MLP neurons of a small language model. Each row is named by its layer, matrix (up: input weights; down: output weights) and neuron, and shows model dimensions 128-319. Each number is 128 + 32 x the weight over its row's rms, rounded and kept within 0 to 255. Numbers have three digits each.
Before each neuron's rows, "raises" lists the tokens whose logits its output raises most directly, leaving later layers aside.

raises: "nder", "nt", "mp", "nce", "nd"
L9.up2438:118118079050115140147082090112147133124092132187095099120167178130139133099181089141140081121129170120187113160093114084078107130125144134130135133067112104086112130105121119156073185114122092210164148138095146119137078159193102177141136158098150088076107092119154127163130145123107122135150126155098102192092103162151162139141075150133155108100111182119098152085085123101134153155122108115138149074135162188120094124184165148085121166141149154163133119135073127168148148138132144142083072156144147128093176149203134118122126070087122137125148146106123097103119097143134178175
L9.down2438:147164090105116102169109088096121050142136198093080110102129166098178167137111122130144100118128112176157160146163121150106185155132091134117118092157162145130167109111158107148165134102108196161119157086144103136124138106119062144078113082135128163095126171111074161189142137113171086156109130125072117134141111194089122075169134133096161131135094200116073158148150124092076128124100126143148155118195087095138128087160116183044194137174195129093097146164095123169181117121149080113133172062163107102184119163131152131159132111123114176126170116164133139145127119087093166102

raises: " that", "ome", "ast", "ame", " whether"
L9.up1538:112141136110197091162142038136096147168132134169176126071098082148111183127132130090129130133110127058166139120173122165167161125116150101108138105175188133093152167186105132074172133157127149138147079133060144128106106134114132062206091080158078109136178103152100099139145080128098131127135107095077151116203171093164133114125159129097149096123175122132136154133080094132131081093075079099102145095145170137127174174139083180105126106114134156072153104090054137121092092130096112125105132122114168082166137073049125069098076129133100074121101087166105185087143136030098143131
L9.down1538:097158072115061130151072059137078149237124091145205116105114156159147125076139164096114097170089140087121130163129079164163100107130114125194123107119085133102085139153137157183177147148139081105109121081115102099131117095102109104165131163111150126167138081160061109162145145141094120112139092113101163053155160172111122125130124165152130128083136083139149136144067089135122154137167133152108121101130138131109192145123132186123105125135142098097071124122119147172171157084139118139134135128079172110107135159168169145169089107141111194143114158125118127150142125134114090140

raises: " with", " between", "with", "yl", "sa"
L9.up1878:142182116093135135149169079096085141100163169107148107061095163181104131129139127098168170121125090101137058161079131117122117118121082154113060131093148130119088135160118079079159108085170140105114124139119096110161114161117108122178100096151162170113131170130118194129046156179126126157144132180165079092067170119131072104064120220120122171132101122182127132117140154132149140163113149078154143095173183117075197090110132136142120095147105144186084141149179104137094121129061123138156123127112039167064092110154153118191143125097174173140073140162132148134053074138096153122
L9.down1878:217160084108090115092107116138085138145183144094144105094134141146188100142127101138126191164135152069118121147108114122105187150116112124106119073136132177108127193119137101068103174138170102127134120194120114117159121151168175065123141114114140200081097207119137089121102171090089126146143133195171087087036181123123095166087143143121132215136119121092146113068143096136156142133097128126138156089166153147152183102087167158120128148117046148110099071099090120146159079121115138170128141118090091179119120121107134137181090139140097169151112095127133143078079152074132102092

raises: "ula", "ule", "ulation", "um", "ulate"
L9.up1780:082107157129106149124081129119157152164101150141113132116109130139112178140123180150120115097110138164173150136032127102102115126153130139109088132118143129142182109140134055119113145126099141175013106137076159045064159154126153110118124155135122129147059136155133104194124154101095144158116113153139140108058157128166129074087191112118165143172167120124160115113171165166141134170093153127142143164033085098110099064128070117103197114159095157090141179111144040133143151120108162151120082100106123128083098138133111109159162087130115135174112137177215103136152098115107170117
L9.down1780:098142110062115092102091152158064155160085113109091176154115113124186138161125145162132145121129069124144094152117160167138148109129150167111118146122136122129167072115173033156098154095063113120106177186132097111160161190097092126115133070086163050097152105110171149092121118123154094158168158150073135144138085131111070088150153147141139165128166130121201110164131170111143166165139135147144149123062128073190091106098153095125092074146133124117129104113122101153121142153113072142180170127200100144148085096136088046151072102136081158141144104190137186193083134129123136119

raises: " population", " number", " numbers", " households", " total"
L9.up2530:154106137133136130091079121140149103105106176150135058132096110082086139116118153126138142188098113112109143095175129129149107125156159101191143133121107150152198093199101090072135117109033162114136171098082160101164161141081117091150064190136114121133109106133166161171100151104157106088095136104138097143120119098109139068100108140108098120108107177167136121123139138126117107082138142117097096098159145110140176069088135145105155157123067184143041116109142094138120129105115060131183126132184081093131092068089137140157097146140151091114077118107157091105098110116144148208
L9.down2530:110161140088080155122125098110088141141159173058110098074105122083175169119067147178147151209124133150094121085149180099151092146147183112142135137152091169120077072147149134089195183144123127095109169142143126076125130171162161104150103110170125118131167146140135104145135095097104096047075191039095107159091151156119111102111146102174162145129076154201100125123135139117096062123152163148161083143118108144169061147170163168077147113134116166103094098117104122102128122127176124108152131096115144134114104150095157106108098140104134124130148130143140159168145149129144136174

raises: " 1991", " 1990", " 1989", " 1997", " 1993"
L9.up3042:105096148134126151141153145160128107126140122119092097130176161117166172191159160084056129141144089130178141140124159158186196108130111117088084057135172065105109172112149143123104113086117173157150066136101151123132091182080158157209164138046064117115119107120143135124110118125099142136111132088134167095154162084144071131110107059152144145166113115088088152134102121155107110149150099091118140100144134129104154087139127156143137112154101154111131160128161140115169181152101129139215153155071164168131196174193112111113156195184131157127151174147154216076146119148125125156
L9.down3042:056162144132085111117165116126122136158104118134162129164178108126131084141133134132117174127092106196135099148138133124153099100125137123087101070081069116089142179100205131121138135153167130135098120108168161106157143156112122090139192120076167161126146142147062159149115130159197171118128089109167202158114122136091140153062128107148103135113159154069134111176102195107134130120130119127111069194119121089124033147085110147144116111121158114138101143122189175139174105110111181147092108153079132196188169126137117158079152148171106108074118137175117180223122111044104190100

raises: " names", " places", "ors", " dates", " teams"
L9.up2358:104087137181149105179129121164136207134148095106112135094199168154150131207139103156137158136128168195171166147128110144127155127114090111119113122204081161141195179138151123158159079069103112116151157199116150109119117122135143110161081134077142148128119140124096175189179165162095117156172123099146165129157080139130110135119155122131152084083134128156137118080198139161105085109148137144079121122150121158171125114145188108114091116075133113101140085125060042107130122088086065163182091120112097087154184151198152168099132086138089150155217148079114160111070105137148124112
L9.down2358:131154149093135136080167140150114077163117153148135108150124133078052098074148122085112158143129149107135140087038146083144087143123139173162139147165149115152092109118119131101161136114129139165089109084131125135125097095106094154129161156145145128092105099078177087157068112134165119172079091163126079138111164115093167119136110094094129144138165134117144189105050097092153134153116129125152109112129157143093167116123103131112128137179176152152195155195197192200111080105131174176144198151119153177148088161085134127192091134095138067163062072155160153192186192093140132153

raises: "ery", "nce", "rate", "n", "ors"
L9.up823:117174142141137115142179123085140045119102106119091175185134060066079141119109120133117149099102139124112119085106100086088127082154117101138118103116099145144196127084162098092103119140118159122094109107098136165102151110131125126154168134156096123106102089115137102082160085169175094148144069151170122141172132149131155150045083137126149152173091167123198142143078152156085093144170100164101083188155100163063098183125195133136084094157095142222119160146157168178160179146114156154123148186138127161091142162104154129144106136110174160145104104146109161126162093157109087093
L9.down823:167173072148112136137158146154162106111141115110036081137186122110090082113101091144122164106177155182175121121159103148147115088162119084114132153173158184099148190082174082175090095129066159111121114106076177090149066175079134097135165138113099134053127176111124125145111138107167147185092154101193130104164178150167163120109089167215174136072100171170078147149124116165103098147095130113129085174106091155111124062129171167090150130095138103132143154108182142160114107094116117130112129141113121097135085121090177095110126159071101126163128111162111137102139104169088147148

raises: " a", " an", " Ltd", " including", "yd"
L9.up2297:073079111092182170207172093142160100097122139133101098075139116172155135128160144097087135159117129133152077090151136069138141089097067118122132119130139059122100129139092098102098178119140153095088041095146122058134131144133159162108104139159138100100119132117139158151129113121095116149168170170129072156108104132090114181149167144180068108160107124155162059136157149087186157154145087060138136095103108138151185158153100131112087043143137120144082087123142116123152153117170127120114103103153110180173093114112131099141140194134141149164145160134134069067113118204141175123
L9.down2297:122097112107162131170109149052090133148255139146149090121101153189089145100142114070096103133176075153138143101136079122146115121170112077174150114116152128180084190141146165110099130107108108132145127129147096185138174157142139130138128128114147207122081132145168141128108181089067172044166124141082123105110125109114119167093134099088099191152157103209053139118171142133126082087102089164136101170108116107166152111166149121137103099126126110149141137175121139145161119110136142145109140030106174088086193151137130104105170128143218131120148121080111113206132122157148159139

raises: "e", "d", "n", "p", "a"
L9.up229:095169110159157113122137084159093110127150109136115138061121180100141074149134127144152137108126099130145143114120134123113082157158118116159111104171189113130110109141127153113032118109143046153108108150090114131141116124210155142152071133123140102087122181118148087167150070110174184196170097148146105179086113145154124126140186095112129098176145104106099078119132133125127140137153095175175135139089147157122130114173194082128152119083144158174150194057146090161116144139122182107128101130110120148143150126175074054136132159158186089104125112096156156102120121139120114083
L9.down229:139121134156166120112146148133139151222173141121180104052157134087124154090156162083190123157098166132117158098140136138117199113108132149107112143137101145150131169107093169168194099124146129102161086138121162130120107167099156121132116156084138113126116122171143126166080106111147140115094119123135129144160109084115156114125114171130155103175116070091081073175134016126113139071074150099104089130096139168118121094188125155158089120169157162121136134097112152157094082124113137148203139137173126105149106123135149127107148170147116123126061095143097125133090119120082102113

raises: "bor", "ges", "ge", "time", "win"
L9.up215:124078077113084147087089095129118029115087087126074169171093077122117116108137128094103084093120099167074167158100160134173080085106130174126070145067119148098161111142079133079138093132112115145120134153131161130111172174105119076207135186177099164081104013076127162137118185124124156165136175172132122119165182124138162147121142086107126082103175137107113149146107175148129150143135086178136128142130102101090131131103107065057098178152082102142115091092043120114089138085086134081070082122170092146141147174084130164091102106125104182180120073117119109177165112092146111112
L9.down215:161123091165124131142157124121085048107063096141176088084133130115184112122163133109054079160168125184101090151073145079163127112057154153182125137175111135160159143133130113107142100073169103097133124115117117107134082156161165124085137163121171117188097136142110170180091138116123151122168171091094155185186166199158135072113182156122127171192132098103082121142101126132087140149126163139108143058168093088099142098128127138097147083173127142103142145176138064147093126107093116155100139134114063089083105144173163157117085106165177164134130124122095135092154096103133091150

raises: " while", " after", " according", " as", " together"
L9.up555:093147133149091114068103137190143174132062182129131125149150127142094101122138172128034154132147094192159104109143108102159127093194131145166097193071134176125134143108078123122158122128103127178145117116067146133160110147119101133127112147183144100144131179128156127197157150133151143178147106152108137119127172178168183133118139097154132146132110166097103158123094069037137106146116116092111148142171100152108190152144158113181118141097127128135118085135127143136104171137134089056152080110131134133135101104103133125057231162170164101129051143127101084136119117103144103088
L9.down555:186171165071119168182110132111125086107185080136092089111117135145120145172153131160191098109147137113122185114167107179085114153104168161099134130194140121111107167119149161156102097117152095112095152160148149106090162080171155087137151121052120121120077148147104162125076128119156155080149120099122125157117117108112093122127098173107131108148130127200147125102143198201095121126158126183141114152088181155153124116137107159132134111145148091121176147085103151123149144129146153193101207158145132143175160135136144105201096115084100137144179120132176132176146133148119127112

raises: "ct", "can", "ctions", "ction", "ken"
L9.up2998:145154141182152074111099141139202162189140191119100168140059153103164157137126154106096097120125182115122109125143185156156178123175174080099114154114154139106103133106100100112120047103127112137125150106167113126120196125140110148134156156134105129155181114121150119107133136130088073157136172137091155147096137178106095107128151165169103105070158234118140116103140132133151138124077109151137136114184124133101157107113126123100090176137096114169191183138093161148120098109130173180107166151131122180098086126116149143226084145107104183093086081131144163172114085132120185169
L9.down2998:102130164076120131045139102120110163128107136121097111087118135143132118104143151135185164169142182175152130096108137128124079121143109104121087174144110074120092054131057089145136079087152153123169132074153116108198111111084097098083124090055150074169129079065106146171134107117106133113098147076157134175109168094112153130126126130048147159094106110108136135152126133102148165137163166131139108138103137176108140122109119128101175162159160136122111132143152148075085092125080149083102137153058098057100121115174166158168131134149148144109092138093090119154061189111134161114

raises: ")", "log", " Beach", " Rem", " &"
L9.up902:098097138109133148189061103154151122106125136153128148122084113102168123139101134124071157175135059175215069165124109095110138115092145144103048119193095095101114148121068188125132052212152108152115201102127143133137097111111162090169157128053096125126103130093141167100128174188115084126130094081170135164153164178143103171159116166114153165136178117145131128165149090181085094154084107158126154100135136189137123121131129159148132128115133147151121190155123183152108094181110160186146118092129149108123157108143088141126138135074107067124097193145111162100073190140116133118
L9.down902:140121098134131107058176096157104135150166191106146111158134121094032092140155133165104151164151086147158062173103095159097095149114138127100085098112118135171175127080115176122122125111166118117140168089097107167145096045159120105105090156099128132147157114118161130107152129097172106162096163126142115160113167146154160111131129186158152120139191216123147121078105126132084162142138105148121092059105158090070156087149104062113191178096101189138149085128139162131102131110150106090152105109098078145137094072144102134116133057214103103145068150097105195175084090112156134125

raises: "ons", "ves", "ties", "ona", "on"
L9.up2617:136168057143153131101059107133156108117156131092113109044127165086133158082146105158076145106130144106104131111161092125124100101126201144115163104144188135074140100132137106095135126124099136115095129125091126135095118125160150070141119137095135136110078207139116059115120133134166188097125205136118129156180138183169167154156077152128123063145167127158103095075137070125098109136172121078126116071102194115133133117140084117099099074121177179146085126150156064088206167150072204126127132104128142064069170097113145166166104064124135172121158094169085123122123133053110136169
L9.down2617:123063180103146117098139131132092053119122071113117153086122081124131119145195120155121108169122095096108126157126166128052111111094185133090147116183216086150173079137176170168133147102124160147128097169133220124120140109135115167142137070135101141122117091093150112111113145088133143080127115117193159146082131097121130090188168108095165114135138142134103150118105043089144107123136157124130089090095203083105166111085098124098114139132047143105105121143102093115077082148095186134184086072153136142092172089132117139152119126082127125055101060132106164071125171072094126093

raises: "cing", "ce", "cy", "uring", "ci"
L9.up2205:093125088181120156193156131115102105132115131095168212128160107102216096110181132113137096079135121096087115079112110149153126106127163115152125119082104101140114113136134119111109104062104182100102158123108136097094145111088105127166125148135128161111096113093143122092151118153098119093148195180149027159196145152171160142102097142154111099139209108138153147134130116111140115134158135117118138043092133162092114140169053164107097113165149086148162109068047104108124165116113134147193154136169086144082152138218113116153122116114108081096076175137103131114095168085170162131
L9.down2205:105170143114130157145174188096162156131064134073118183189113110124117166143166173149144128116105112165094122075073080142097163138114113091116163143116099168134096091130125137124142156075149153050132111137105152126120096125192119133138151187147092103141086122114137163142160101147142122110092176119134156137095153140088185104104099112183117183147165184053135125146116126135148119108104153167091143142105141101141106141196182121045120119160142084151119128146086123179104133069118077104134081108110094181156095128151136180118150123141086203135136143097202118112159106116101143068

raises: "lor", "let", "lov", "len", "le"
L9.up1294:120154096133137204112112127134128106162120102158090100158142172106140173090141151146138167116135177146121064149082149103136105075065144133136162164142079150108152089118154083118106132141143180106112145126101044087111112128163169104158104129158153141167118196065124155173158071121137133172132125209159126114174121131140113121157164124140161126082138155121162082112125141189166085105133117100140114109118059170126091116158063098162119209176165085142128177101119044140127130178127115159129248173167140146159103171169121110113197106050128172107147167139094150168130133114197127103
L9.down1294:126149129142154160089105077150137151182121095174100125098091158114111162072169159133113154120181109104101060116092099094106094074123128093128136172192047120170093139118195116154190178134198175160146151112153099160118110164126070137116126113140102122093121145103125123138132165096112116130174114161153160162190094152151094102114098128127135121100133142153116049109039127126129109130171120136182130125163085120161164119094204144117043088099138146104192154173087142146106138166112079153133116116124114142076144172154136105117098175178105100064127107182108135139127115175137148148

raises: "ul", "uli", "ull", "ened", "no"
L9.up1559:132153109107048154132115122143158114053079119117103087123129105098138149123104112121138156161184177132157187128144148144124157173123133163105178084134138150139116152131072120137176150146144134111115104126162105073120137133153111141166122178111121152108159107152129106174164117129092159181183156057047184179120120063131146163139150187089093139137213132143100150113138107119144147145135103142143197135183143138143132159156133132168145150173131124171107112074132145130111131113100136112145138163164085156095094122171151077162151121140137134140179077100130114102127113193159105095
L9.down1559:095055150141152105165173070128092142141182130187132135124102167080121172189152161201111134100194115090163100140175188144121165095174167139145136119153122156123149111140102205100132184185122136164108149167101109119106166157161182128118133084066104129106123078110174198146105141138169120100091119091118171173124104138154123155115118076056128120135137083018108097155107121167206179103162081113148173137152158167145114083083149134161095102129151146115128141176168134096154100116131161106168061096131135176121077128088124076157115100120093115118088107091095156100085118118100088098